Weights of a small transformer language model: normalized queries and keys.
MLP neurons of a small language model. Each row is named by its layer, matrix (up: input weights; down: output weights) and neuron, and shows model dimensions 32-159. Each number is 200 + 20 x the weight over its row's rms, rounded and kept within 0 to 999.
Before each neuron's rows, "fires on" lists the tokens most often at its 100 highest values on Wikipedia text that the model never trained on.

fires on: "re", " pre"
L5.up710,171,187,206,182,205,232,132,195,168,188,198,205,173,189,196,199,215,215,169,192,196,201,215,232,192,227,216,200,215,201,197,229,211,189,178,141,204,180,213,197,229,157,218,174,199,226,200,206,215,182,199,202,243,194,216,210,165,185,203,181,185,177,209,192,195,211,216,190,200,217,201,229,188,183,197,201,210,216,223,196,198,188,205,196,207,215,209,194,184,166,145,207,184,156,208,229,218,186,191,206,187,183,206,225,182,218,229,200,210,219,192,185,217,221,191,213,227,193,225,254,196,197,222,213,176,191,201,184
L5.down710,191,173,189,181,219,200,180,222,222,201,146,196,173,194,192,187,213,205,217,194,214,197,207,180,207,187,183,236,205,214,152,189,214,174,181,185,169,210,195,216,205,220,180,193,183,182,161,223,206,161,170,179,182,172,189,218,218,193,164,205,197,223,201,186,188,177,179,192,200,221,188,190,220,213,222,183,161,196,206,180,209,186,185,202,183,252,189,207,201,208,227,194,263,207,227,158,168,167,158,218,190,217,194,209,232,195,212,220,215,201,229,230,204,169,186,203,214,170,220,180,175,207,182,167,209,203,196,175

fires on: " De", ":", "ro", "ign", "ur", "ric"
L3.up195,168,215,209,213,191,187,174,192,216,184,229,193,197,184,193,223,197,202,231,203,224,199,238,175,217,202,202,195,195,206,227,216,200,187,225,219,198,221,168,227,210,225,177,203,193,203,223,183,168,176,190,208,210,211,188,205,206,197,228,216,184,161,204,215,182,214,216,163,203,197,207,180,222,198,232,192,161,217,180,192,162,222,207,218,230,201,173,184,187,205,211,218,214,184,199,191,205,163,180,196,208,215,221,200,205,215,190,231,196,166,197,179,215,163,236,201,227,194,192,236,217,208,193,225,188,224,191,227
L3.down195,188,175,200,235,192,190,173,204,156,178,168,210,202,199,246,185,217,203,209,192,198,163,221,176,194,226,173,196,225,217,198,221,229,190,239,216,220,174,200,250,225,184,213,185,195,175,210,207,186,169,219,195,206,180,218,180,194,228,186,217,189,173,216,214,194,209,228,210,201,162,193,181,198,217,172,176,200,203,175,200,178,176,213,177,179,161,227,199,180,189,199,206,210,165,203,214,156,158,200,214,207,238,222,244,199,211,173,225,206,173,203,212,200,185,185,224,171,193,207,165,189,203,206,197,216,231,206,179

fires on: "ro", "o", "re", " ", "al"
L5.up304,209,180,169,211,202,250,189,217,181,168,167,179,201,241,181,202,233,190,190,194,235,237,219,197,188,179,175,213,196,194,169,172,199,219,191,191,219,198,218,194,209,169,220,215,196,193,179,196,220,203,179,184,217,175,236,221,181,179,191,224,198,213,235,200,166,202,215,199,175,188,224,222,169,193,167,211,209,195,206,209,194,185,197,215,205,207,194,213,193,220,156,186,193,171,238,187,190,211,204,184,231,183,217,209,214,200,204,203,167,186,192,181,172,200,182,190,204,173,226,216,198,229,233,219,219,174,233,180
L5.down304,197,202,204,219,182,194,182,223,188,173,150,233,187,215,186,219,203,183,227,213,197,184,211,188,176,202,228,219,236,207,195,198,155,220,233,188,207,206,176,226,210,200,196,194,189,232,206,235,175,165,172,197,185,170,193,177,193,230,194,215,189,197,224,201,201,194,206,201,195,220,237,202,219,190,160,223,188,195,182,225,203,213,179,205,211,193,194,194,197,189,179,186,204,189,185,185,189,201,160,214,198,182,213,189,256,216,171,160,180,229,206,228,211,225,187,245,192,193,243,191,210,183,206,224,230,152,160,187

fires on: "g", ":", "f", "G", " g"
L3.up530,155,217,207,156,169,207,221,212,213,222,218,217,205,194,191,229,196,209,212,220,199,175,190,196,196,210,197,169,171,190,204,152,200,177,200,200,179,221,204,160,181,245,180,195,184,193,258,174,192,143,216,186,193,195,196,241,176,202,220,225,197,205,171,221,183,216,191,189,222,200,203,182,196,187,192,228,194,199,179,195,245,190,194,199,209,182,208,213,185,182,215,179,196,217,193,216,186,202,166,194,207,202,217,181,209,195,208,217,240,205,185,181,205,213,253,178,211,206,210,198,196,219,183,234,172,189,180,263
L3.down530,231,215,188,200,189,155,206,182,194,222,196,202,194,212,213,179,229,206,190,209,189,181,223,196,149,217,188,218,191,173,191,218,205,227,209,179,207,198,180,220,181,224,211,199,216,228,165,195,207,195,223,190,223,182,227,203,199,154,197,197,208,206,178,181,175,152,183,216,178,216,190,203,206,196,178,192,211,183,213,163,222,184,157,205,179,239,183,183,211,232,181,207,180,189,169,225,212,204,190,179,165,217,187,186,227,179,188,217,218,185,186,195,209,168,215,209,181,206,217,190,184,200,221,218,231,217,202,218

fires on: " under", "ost", " \"", "-", " in", " out"
L5.up31,201,201,183,200,175,222,209,198,196,191,214,178,211,203,208,183,247,187,141,204,243,234,170,172,222,188,212,172,187,169,203,206,232,214,191,196,177,193,199,203,196,203,200,241,169,230,206,193,165,203,214,186,220,219,176,186,222,180,184,197,213,217,250,162,222,206,207,183,195,208,200,214,187,181,228,189,233,197,173,217,224,170,220,217,202,204,188,205,218,204,199,195,192,204,168,221,179,201,199,235,191,224,192,217,231,189,167,218,202,211,205,200,193,194,194,186,200,172,196,228,172,218,216,236,188,176,175,227
L5.down31,218,213,233,209,206,180,204,201,157,227,213,220,186,187,211,211,190,223,218,180,192,187,227,197,189,200,192,206,229,211,195,150,207,234,184,168,224,217,203,243,175,165,203,223,244,184,181,216,207,180,204,213,175,143,239,217,180,220,225,206,220,207,188,200,236,212,202,209,180,236,231,207,186,239,199,199,181,191,178,226,216,176,230,205,195,179,212,177,174,218,215,213,201,182,189,166,183,209,203,185,169,192,215,218,236,210,193,174,224,208,179,226,201,201,209,192,220,173,202,204,197,183,190,193,179,197,185,202

fires on: "h", " h", "ah", " gr"
L5.up554,223,204,167,185,200,222,232,206,184,210,182,164,183,220,199,191,207,221,241,218,179,208,218,211,186,193,181,205,164,226,209,159,218,201,205,186,189,176,203,199,182,224,190,187,195,187,195,195,179,139,205,218,179,214,183,217,181,180,208,160,190,221,175,207,176,193,220,177,191,196,237,209,199,160,203,212,201,192,197,201,227,204,219,219,233,216,200,186,203,237,194,210,173,210,196,180,185,210,189,192,181,227,188,218,227,198,236,198,193,178,209,195,207,177,193,217,209,175,193,210,219,164,197,237,209,233,179,206
L5.down554,201,213,221,210,192,168,224,202,190,178,181,235,173,210,179,228,201,221,197,174,204,194,189,215,210,203,210,220,185,178,186,170,208,190,208,213,191,198,194,174,192,232,194,202,222,181,154,201,213,216,180,216,182,206,214,257,210,207,219,169,191,217,193,214,176,193,191,213,209,173,212,210,172,210,186,211,171,218,227,166,219,177,210,167,193,226,222,188,209,206,187,208,214,223,211,188,221,183,148,177,196,189,184,218,207,192,188,151,197,195,241,207,183,200,173,184,179,191,187,231,188,199,199,217,141,211,200,202

fires on: " |", "um", "hy"
L3.up465,197,193,176,241,220,205,209,216,233,210,223,231,211,166,211,183,197,184,183,212,198,211,187,191,175,190,180,209,187,170,197,218,173,195,191,202,207,216,185,172,199,202,210,195,197,197,199,170,183,199,176,188,224,204,222,228,218,183,199,213,188,235,202,167,210,171,171,193,212,200,230,205,200,196,198,201,171,205,253,187,179,267,171,220,203,212,193,157,178,226,240,197,173,193,162,185,217,235,195,181,194,203,189,198,156,212,192,211,193,235,192,206,186,201,183,192,200,213,176,198,162,203,207,157,205,231,199,181
L3.down465,185,214,191,178,217,190,235,187,201,210,181,170,183,246,211,199,217,224,175,181,226,180,184,196,231,208,178,209,220,194,187,201,175,188,184,189,204,171,218,214,229,201,227,196,226,214,216,209,225,191,207,222,212,166,175,203,226,267,193,223,181,214,225,240,204,194,192,209,175,207,209,187,234,203,186,227,201,209,221,170,197,231,190,186,213,171,214,230,237,233,203,175,219,207,220,188,170,180,173,187,213,210,210,195,191,178,187,204,196,178,228,173,201,174,185,201,194,246,159,221,205,193,188,178,201,219,202,219

fires on: "-", "–"
L3.up322,230,219,219,222,174,209,176,162,209,188,205,229,191,200,217,201,228,195,182,216,234,199,176,187,185,197,215,163,206,195,191,182,170,209,170,202,175,174,185,187,191,221,203,207,194,226,161,196,161,201,216,202,222,189,185,211,233,227,208,215,161,205,206,193,174,197,181,226,198,191,190,193,195,217,203,212,158,206,221,218,206,171,210,242,157,200,180,198,209,202,192,164,235,168,165,188,176,207,154,211,204,174,198,196,195,162,215,162,237,218,199,209,186,196,217,203,207,202,166,191,218,191,205,228,207,211,204,215
L3.down322,192,204,203,193,224,204,208,179,170,237,187,210,209,181,215,242,212,193,206,197,175,216,228,195,208,177,208,231,219,199,200,183,209,204,196,198,189,200,211,224,180,208,211,206,235,218,219,240,199,164,185,225,197,214,243,192,157,209,226,204,211,205,189,183,226,179,192,192,206,198,215,233,218,225,189,155,162,199,189,198,236,191,209,211,181,189,213,180,213,201,200,223,195,191,229,193,194,169,200,203,213,165,191,226,213,217,209,182,228,170,202,206,206,221,231,201,150,206,225,196,198,207,208,217,163,222,189,204

fires on: "-"
L5.up288,223,151,195,216,190,218,165,193,217,207,218,227,192,208,175,209,224,173,213,206,205,201,233,191,198,231,178,191,230,175,208,190,178,219,208,185,232,187,214,221,174,232,209,172,205,235,214,192,195,209,197,209,224,177,205,207,225,216,212,187,169,242,184,201,227,188,193,177,210,207,165,171,180,203,204,199,164,201,192,224,179,169,227,200,181,187,207,209,189,175,230,195,201,163,178,207,216,194,187,196,219,187,199,199,165,186,189,181,208,186,188,191,207,179,220,188,221,194,196,192,207,184,194,221,212,248,225,188
L5.down288,226,227,207,219,184,196,166,167,176,189,209,187,200,191,189,212,213,211,230,194,211,209,232,191,184,228,206,224,191,204,196,230,206,226,190,173,213,206,211,189,219,217,182,198,210,198,187,233,229,179,197,216,184,187,241,203,202,209,213,208,158,205,206,155,194,194,204,211,207,220,211,194,198,181,242,163,174,195,184,193,220,160,199,177,197,188,170,205,177,227,184,212,209,180,211,252,198,189,210,202,235,158,182,215,202,172,194,186,215,206,163,172,198,215,222,208,207,195,228,212,187,202,182,231,169,213,205,184

fires on: "R", "le", "ent", "as", " le", "r"
L5.up438,172,207,214,172,218,189,237,198,203,208,172,163,201,209,171,223,185,186,207,244,213,200,229,205,188,203,183,191,212,220,184,194,178,203,190,235,193,218,188,218,187,197,198,188,186,203,197,230,158,213,228,197,228,198,214,204,196,175,183,213,199,197,166,168,212,199,202,151,219,200,197,218,220,196,214,215,163,210,224,224,176,206,165,198,242,191,176,206,216,218,175,194,228,212,177,258,207,197,200,196,189,193,196,187,219,205,205,186,194,177,154,190,175,188,171,216,181,228,186,220,228,180,186,222,203,188,181,168
L5.down438,197,235,179,182,233,210,265,175,204,198,187,205,210,220,148,197,222,185,191,179,168,227,238,209,228,202,206,168,226,174,216,214,202,155,176,228,171,202,212,196,206,204,182,204,202,177,197,193,172,215,180,237,217,209,180,200,189,176,196,208,223,173,162,191,219,206,168,210,194,213,235,192,180,201,205,212,183,201,204,168,218,183,208,205,242,226,230,195,212,210,231,181,187,243,218,177,216,162,218,214,192,227,200,227,216,209,190,232,234,190,197,200,216,207,186,186,211,192,182,206,177,186,205,197,221,196,163,191

fires on: " for", ":", " of", "er", " to", "ed"
L5.up635,234,218,182,175,225,188,229,217,204,213,210,214,193,234,246,229,195,217,183,219,185,224,225,165,207,197,236,178,167,176,204,176,163,232,236,204,192,204,204,219,199,207,189,191,197,189,203,219,171,231,192,233,208,194,187,165,198,185,207,187,182,179,240,208,191,173,181,219,245,195,200,204,166,200,229,210,195,216,199,212,163,224,174,198,207,215,203,186,176,168,183,228,223,214,179,189,206,199,224,185,181,201,182,192,185,244,199,197,213,206,210,210,181,227,207,213,227,205,172,178,212,212,188,245,176,207,193,214
L5.down635,206,210,206,232,183,194,203,193,212,205,180,200,213,184,220,181,198,218,194,203,198,203,162,189,195,186,197,175,233,197,207,185,218,218,200,193,169,201,197,178,217,174,198,188,246,190,209,242,209,213,224,196,220,208,170,182,206,170,208,210,200,220,214,162,203,159,219,183,204,220,171,183,144,191,186,215,192,198,224,197,189,201,165,232,217,173,201,217,211,177,152,215,264,202,202,169,222,206,167,220,167,221,195,166,189,163,192,177,223,169,185,205,196,193,199,197,205,172,174,189,178,221,184,203,209,215,197,202

fires on: "is", "d", "at", "re", "i"
L3.up80,203,217,219,209,186,208,192,186,176,212,196,204,189,203,186,184,194,220,204,187,199,203,196,172,225,220,221,200,211,208,205,194,189,191,163,162,202,221,215,214,229,204,210,201,165,180,186,192,215,190,201,192,201,212,160,158,180,164,213,229,224,200,213,214,185,189,160,193,216,202,197,205,181,203,185,205,242,204,203,212,238,185,186,209,170,181,213,227,179,189,183,198,195,224,220,179,189,170,164,182,189,170,213,188,211,206,193,210,172,219,177,222,174,209,213,170,203,191,198,254,185,183,187,180,167,224,203,189
L3.down80,217,224,206,182,169,226,224,191,204,196,196,226,192,176,190,173,205,197,177,220,203,208,223,167,191,192,167,229,173,205,179,217,194,204,219,194,177,181,159,204,208,201,214,175,197,205,210,192,200,202,226,208,172,193,190,200,231,236,174,187,202,162,193,200,199,209,197,189,198,213,204,207,196,158,198,183,174,258,175,192,201,222,213,253,258,189,170,218,207,206,211,220,185,225,186,210,221,203,160,207,181,188,176,227,215,239,216,184,193,189,192,194,188,192,181,212,209,183,186,203,206,195,201,183,243,215,205,216

fires on: "r", "V", "ric", "ed", "A", "end"
L3.up612,200,229,190,212,174,187,202,232,204,178,177,191,183,205,192,172,201,212,218,229,211,213,176,192,171,198,163,227,217,184,174,210,174,187,201,151,216,209,203,232,239,187,196,173,201,176,194,211,216,191,172,226,198,188,157,220,191,212,178,196,207,198,158,175,225,232,190,222,214,226,180,217,200,216,206,183,188,185,216,179,196,193,216,219,201,206,214,261,206,202,207,206,184,230,180,190,194,231,192,210,235,195,205,186,147,181,241,210,191,202,202,224,255,192,192,182,190,206,168,244,202,202,182,188,186,178,195,169
L3.down612,199,208,167,177,177,177,210,229,219,175,204,184,203,223,190,223,220,199,190,186,198,222,203,211,185,204,204,224,201,210,192,212,206,164,220,203,214,178,241,175,189,181,195,194,171,182,225,202,196,206,229,216,208,196,221,221,201,210,186,197,214,171,181,191,192,186,185,182,216,210,229,214,187,215,206,187,200,210,200,190,203,199,202,191,237,234,194,176,190,213,205,185,174,213,197,210,249,222,177,203,247,153,212,184,206,163,205,211,190,168,177,210,195,166,188,180,230,222,184,218,236,209,177,158,209,243,228,189

fires on: ",", " of", " to", "f", " and"
L3.up350,217,185,176,224,215,211,227,181,155,212,191,215,178,216,190,218,181,206,199,196,186,234,190,168,213,183,221,183,178,145,200,189,205,241,213,168,227,192,193,182,193,204,190,177,178,195,190,197,221,182,183,161,200,197,218,173,205,197,205,212,218,197,212,194,223,190,195,200,215,210,199,190,205,184,210,201,181,192,130,194,184,201,178,209,195,219,223,155,218,204,183,178,209,192,194,175,238,231,181,162,201,207,198,171,185,198,217,159,184,193,204,216,205,204,225,211,236,210,220,185,204,160,196,229,210,153,214,206
L3.down350,214,222,157,212,207,234,180,207,200,185,180,212,210,226,217,189,232,195,192,243,179,180,186,176,211,182,239,201,203,202,197,201,181,197,235,215,189,207,217,198,169,191,222,201,218,185,211,227,175,214,181,187,237,184,217,204,219,268,195,221,205,191,186,176,203,209,207,217,209,177,203,178,211,198,206,206,203,220,222,210,184,252,217,208,210,205,227,186,181,176,184,206,209,230,182,188,202,226,191,200,228,230,213,217,210,198,222,178,218,216,221,218,159,187,236,205,190,189,243,180,220,217,223,193,219,221,221,230

fires on: ";", "),", ");", " and"
L3.up77,250,195,191,174,193,197,215,156,173,206,188,208,196,197,201,181,193,187,190,194,222,214,181,192,212,210,214,198,237,201,204,217,171,253,194,227,210,183,175,188,210,212,216,225,206,237,161,153,231,196,211,217,160,194,167,211,228,172,194,218,235,208,200,179,232,223,203,186,206,226,178,203,202,212,173,192,173,194,200,193,220,165,180,195,230,201,227,184,216,216,195,192,175,195,220,192,198,219,176,217,218,196,198,188,181,224,203,211,221,227,202,212,254,205,198,198,187,209,194,212,164,185,189,207,190,240,173,201
L3.down77,219,245,214,215,181,186,204,154,182,211,190,212,235,186,203,191,184,200,227,205,210,205,174,176,216,173,180,191,217,176,212,231,200,198,174,200,193,230,210,166,190,188,231,193,198,219,226,185,188,209,191,214,167,183,204,183,193,215,162,213,204,211,199,197,231,238,210,217,181,208,221,187,237,205,214,210,195,197,198,204,207,172,208,228,217,191,228,165,217,211,191,174,209,215,187,181,216,195,211,201,203,169,244,138,183,207,223,190,256,210,211,199,206,166,237,182,205,205,193,212,215,213,178,187,206,201,184,243

fires on: "R", "D", "S", "r", "T", "d"
L3.up539,194,187,239,187,221,212,208,224,189,210,175,214,146,215,184,199,176,220,174,198,195,208,234,208,187,177,188,192,221,220,192,196,227,180,178,163,213,206,187,208,232,163,211,202,188,213,203,199,198,222,192,215,192,225,185,199,204,193,210,185,204,187,220,184,185,177,229,152,191,223,210,256,225,203,183,205,204,176,220,198,193,223,159,191,233,248,162,199,187,195,163,194,204,177,209,204,207,219,197,195,209,208,196,200,207,222,173,213,191,204,208,177,206,215,199,206,162,172,192,228,212,170,195,204,192,172,215,207
L3.down539,190,231,223,246,222,207,205,234,178,164,206,214,196,205,201,187,210,243,143,225,194,191,187,240,184,215,227,210,228,178,176,214,195,160,198,219,186,200,206,192,218,172,229,190,191,218,217,225,178,213,193,235,215,228,214,220,166,191,201,196,183,171,186,176,199,220,186,214,192,197,200,216,212,158,186,166,175,195,155,189,196,168,198,199,221,191,193,195,217,179,184,183,197,178,201,213,212,208,211,177,206,180,191,200,192,185,162,171,256,205,198,167,210,183,178,199,202,216,209,169,175,201,181,183,192,186,181,221

fires on: ":", "h", "um", " h", "0", "l"
L3.up687,189,193,193,264,229,201,202,208,191,219,240,209,207,235,202,197,230,198,230,212,170,196,215,200,182,208,178,150,177,198,212,152,189,210,186,205,187,203,177,213,192,177,197,199,177,193,194,155,187,195,177,205,196,225,183,231,244,205,237,220,201,210,208,196,170,174,202,197,232,214,186,206,230,171,225,243,209,210,230,186,179,216,192,210,230,194,162,201,214,210,208,190,194,234,207,199,245,161,189,227,196,191,211,178,211,215,230,179,181,196,208,212,203,201,195,219,186,192,208,200,223,191,215,192,167,217,205,217
L3.down687,193,234,193,168,159,229,230,238,187,193,217,220,198,206,190,255,209,226,222,181,208,193,193,234,204,180,206,205,174,233,204,245,189,200,201,222,198,181,183,188,192,223,200,197,250,200,189,221,185,184,162,212,212,190,204,220,222,221,191,201,197,225,205,234,227,190,178,215,206,211,188,199,201,188,193,198,226,227,179,186,205,164,209,189,186,187,232,198,186,200,169,218,230,182,180,184,186,178,191,211,194,211,207,187,191,237,237,187,199,207,188,188,212,208,191,205,191,184,182,197,157,212,225,200,201,214,237,221

fires on: "ro", "l", "i", " he", "re", "g"
L5.up198,192,194,184,181,196,201,155,211,232,213,190,197,176,248,158,216,179,219,217,227,182,206,228,220,223,210,227,218,214,196,198,183,194,195,199,182,199,211,231,200,200,192,226,160,192,198,184,226,228,200,176,189,220,180,197,219,229,203,182,205,171,219,205,200,185,190,166,217,223,204,144,210,202,189,198,206,252,189,220,185,189,174,213,219,203,208,164,216,205,174,173,195,246,205,196,196,215,175,216,213,212,200,213,258,218,177,210,224,235,185,207,191,192,211,195,200,231,190,212,204,209,211,206,186,206,203,211,219
L5.down198,215,216,218,206,194,229,229,235,163,214,181,177,246,172,182,259,193,228,227,224,212,187,204,206,181,222,199,209,223,215,189,186,192,241,221,221,198,186,227,196,178,193,193,180,174,208,152,174,205,200,203,230,198,190,169,215,208,207,216,204,205,204,180,189,189,233,166,202,167,182,173,194,232,210,174,209,208,170,193,221,225,199,197,185,194,213,224,165,224,202,198,193,200,207,201,176,221,170,206,228,198,199,189,231,264,190,207,217,194,213,212,164,204,168,195,232,208,206,215,191,190,195,199,200,210,186,235,205

fires on: " |", "|", "-", " ("
L3.up721,191,196,185,226,199,194,249,174,170,216,186,237,200,198,220,177,181,214,220,202,167,190,220,218,170,212,233,211,212,200,200,172,237,181,200,186,192,245,172,216,215,164,192,203,189,186,173,220,196,213,197,162,186,195,162,199,202,178,237,211,184,201,224,202,200,193,214,193,186,215,227,222,191,196,176,188,168,204,226,189,195,197,202,165,191,220,208,239,182,197,192,176,195,195,187,178,201,196,191,188,167,170,202,194,163,216,213,224,190,191,218,194,216,207,245,210,195,238,214,172,191,163,187,199,187,196,204,184
L3.down721,187,191,215,207,209,209,235,212,183,199,209,187,201,180,225,235,191,186,154,216,229,203,247,198,200,158,142,205,221,189,167,220,205,193,257,215,181,185,213,165,176,172,195,229,255,169,188,178,224,206,197,186,163,194,187,220,199,216,169,175,198,215,195,209,200,218,193,221,180,191,193,210,217,211,200,187,227,172,212,196,196,193,222,201,195,210,191,225,191,212,232,187,206,198,192,204,160,189,196,224,225,234,169,191,185,220,223,211,211,195,213,194,176,230,208,193,182,183,217,199,207,219,207,148,211,217,172,235

fires on: "|", " |"
L3.up610,198,183,148,241,202,220,178,180,178,185,187,214,208,219,210,177,195,200,197,211,195,193,213,185,185,193,226,202,224,216,178,180,202,169,211,212,189,210,186,200,223,162,203,194,176,182,211,233,144,213,164,194,221,185,181,205,193,182,208,177,173,205,189,167,211,184,223,191,192,216,183,217,177,187,181,221,208,182,230,199,202,208,191,213,219,217,206,208,172,221,216,149,218,194,165,216,207,201,216,207,177,213,181,227,182,219,215,190,202,177,186,190,177,203,194,207,183,216,172,186,162,189,206,193,193,196,200,190
L3.down610,202,198,231,194,204,228,227,172,165,229,211,196,211,179,213,233,208,174,163,192,172,181,241,189,187,211,202,171,227,200,172,173,167,157,232,187,208,198,191,208,188,146,190,199,204,181,196,202,183,215,172,216,175,197,197,218,177,197,199,188,226,221,199,225,202,196,175,194,199,198,209,246,192,208,167,190,211,213,243,207,204,219,187,215,191,189,205,219,188,237,195,212,222,210,194,190,173,180,193,162,198,252,187,206,151,228,212,186,201,216,201,161,211,209,228,191,208,191,223,205,194,204,177,170,183,167,190,208

fires on: "i", "S", "gr", "em", "at", "ro"
L3.up159,196,204,200,187,181,201,195,199,204,193,198,260,171,192,200,202,202,206,203,168,196,223,166,149,183,212,169,194,199,142,226,220,219,203,228,183,216,224,191,191,198,180,199,171,196,205,209,215,217,205,207,182,224,186,209,215,210,180,202,211,210,209,197,207,184,206,188,180,215,209,178,216,191,188,216,167,225,213,192,193,227,202,192,203,193,199,202,239,168,192,200,198,194,228,228,215,210,219,169,198,158,175,228,206,217,217,207,177,173,235,205,170,183,182,229,207,218,184,200,204,169,202,209,181,159,202,247,181
L3.down159,207,169,158,222,204,220,183,204,183,180,190,209,173,233,211,212,195,225,184,204,198,186,204,230,192,200,202,173,210,190,197,203,221,213,183,224,201,220,176,214,165,161,188,215,222,167,191,185,237,189,191,185,250,167,200,223,190,185,237,158,190,188,157,177,200,202,198,197,210,181,215,213,191,197,179,213,224,211,210,213,236,181,228,192,207,200,237,194,191,214,216,200,234,245,180,195,197,174,237,184,232,200,237,209,216,216,201,196,243,198,212,236,189,185,192,208,174,166,212,212,197,198,211,221,203,224,178,205

fires on: "),", "it", ");", ",", "ly", ";"
L3.up604,218,184,187,194,222,186,209,207,156,212,186,187,233,227,187,193,205,223,223,174,223,193,165,218,192,189,226,196,235,183,198,205,216,221,207,188,215,199,225,189,231,175,196,186,200,208,181,220,206,213,175,197,182,204,202,230,190,190,153,221,247,227,192,216,184,165,235,215,193,176,211,238,252,212,214,221,219,213,185,198,218,150,204,192,201,240,162,204,189,193,228,194,204,185,241,203,206,214,182,219,211,167,188,188,194,181,191,221,217,211,222,192,224,190,191,202,201,193,164,235,172,217,233,197,159,227,187,170
L3.down604,235,207,214,219,188,187,211,220,197,235,198,171,208,219,183,201,239,212,225,208,215,222,193,152,194,218,187,209,207,220,224,234,189,191,200,214,193,224,177,197,196,213,194,178,183,202,189,201,239,203,209,204,198,189,233,186,198,183,198,214,229,197,174,210,204,201,188,198,151,194,201,179,206,233,220,177,193,218,216,191,170,181,191,197,255,178,221,191,173,191,190,175,251,188,176,205,169,211,169,223,214,163,213,188,213,204,179,191,212,226,213,215,190,179,207,181,194,240,188,231,203,197,206,206,189,193,202,211

fires on: ")", "7", "6", "ach", "1", "ist"
L3.up274,215,182,178,217,191,211,167,241,190,214,179,169,193,205,184,165,212,183,222,203,223,204,222,182,229,185,229,190,212,209,186,176,166,199,204,186,206,223,220,195,182,194,171,181,212,190,206,236,204,249,191,247,203,249,243,209,184,247,186,168,195,189,178,210,200,183,205,172,225,202,216,182,207,206,201,195,150,217,223,219,194,221,170,209,191,205,201,213,190,169,216,215,157,207,191,215,211,198,229,188,220,200,197,232,199,205,188,203,173,185,183,205,182,214,197,195,211,209,189,163,231,211,190,211,222,215,196,179
L3.down274,217,217,197,201,199,232,211,180,242,187,181,187,220,223,200,174,212,204,202,229,185,215,185,194,198,249,205,222,198,161,191,228,239,215,190,212,209,195,197,229,194,193,212,220,198,193,237,227,189,157,203,210,203,180,224,171,201,190,221,240,179,205,193,168,199,203,204,240,204,161,201,241,173,183,172,224,200,192,228,178,207,197,206,239,196,210,189,207,206,158,194,205,202,226,204,217,205,234,210,232,192,196,207,164,203,235,204,193,207,231,205,195,204,184,171,224,204,190,199,201,209,216,203,194,200,165,209,211

fires on: "c", "t", "ed", "ric", "age", "ate"
L3.up743,217,193,159,185,210,187,202,194,192,200,232,183,201,189,185,196,212,205,195,215,200,172,196,175,186,211,172,202,205,178,189,184,222,204,207,192,218,213,196,208,257,200,218,181,193,174,218,200,208,228,207,221,189,240,161,216,197,197,200,194,195,189,192,183,196,213,237,185,201,242,218,203,219,189,216,191,189,232,209,214,169,205,203,211,200,197,209,219,204,182,212,178,221,210,187,179,203,169,212,216,161,192,214,198,208,182,203,211,168,195,147,187,211,201,205,242,200,198,199,208,200,150,229,186,164,190,203,147
L3.down743,192,234,185,215,172,159,205,195,159,203,187,209,218,174,194,182,201,218,195,202,223,193,245,189,185,154,192,223,195,184,233,172,203,151,218,162,209,199,189,200,197,201,250,194,184,193,180,203,194,238,211,210,202,209,206,191,200,197,202,213,201,218,199,200,172,189,242,207,174,189,181,225,194,200,197,215,198,195,221,216,211,178,185,171,215,210,197,188,219,222,178,196,170,212,220,205,209,194,211,207,191,218,235,153,195,215,178,188,174,199,197,205,164,159,215,219,245,208,208,177,219,169,203,203,205,197,209,190

fires on: " |", "ific"
L3.up253,193,195,188,198,181,222,251,208,204,194,215,222,218,178,201,192,205,214,193,226,196,231,194,218,195,211,193,211,213,176,187,195,185,185,205,219,198,182,191,229,224,197,174,177,203,210,185,202,222,218,178,178,171,170,173,190,176,207,195,193,176,164,211,173,206,201,208,194,182,223,213,192,194,212,176,222,203,167,212,188,202,206,218,183,169,224,182,230,212,249,208,178,194,217,166,173,201,201,185,211,179,203,242,193,178,237,196,179,158,188,192,194,218,247,207,187,196,210,198,208,168,185,185,212,175,220,188,205
L3.down253,210,216,185,222,222,179,237,202,183,201,204,181,204,190,190,212,205,185,156,190,203,176,237,192,224,184,189,184,259,185,170,230,201,211,199,190,176,225,228,239,193,176,199,219,201,210,220,173,200,208,173,209,182,174,164,207,186,201,215,162,199,218,186,210,214,216,202,189,186,197,190,206,220,217,212,172,195,160,208,190,214,189,217,185,196,198,214,229,190,204,242,184,176,209,189,211,167,189,185,210,175,214,207,239,191,195,189,198,195,198,223,209,164,205,223,182,161,191,198,189,191,197,188,169,245,217,174,166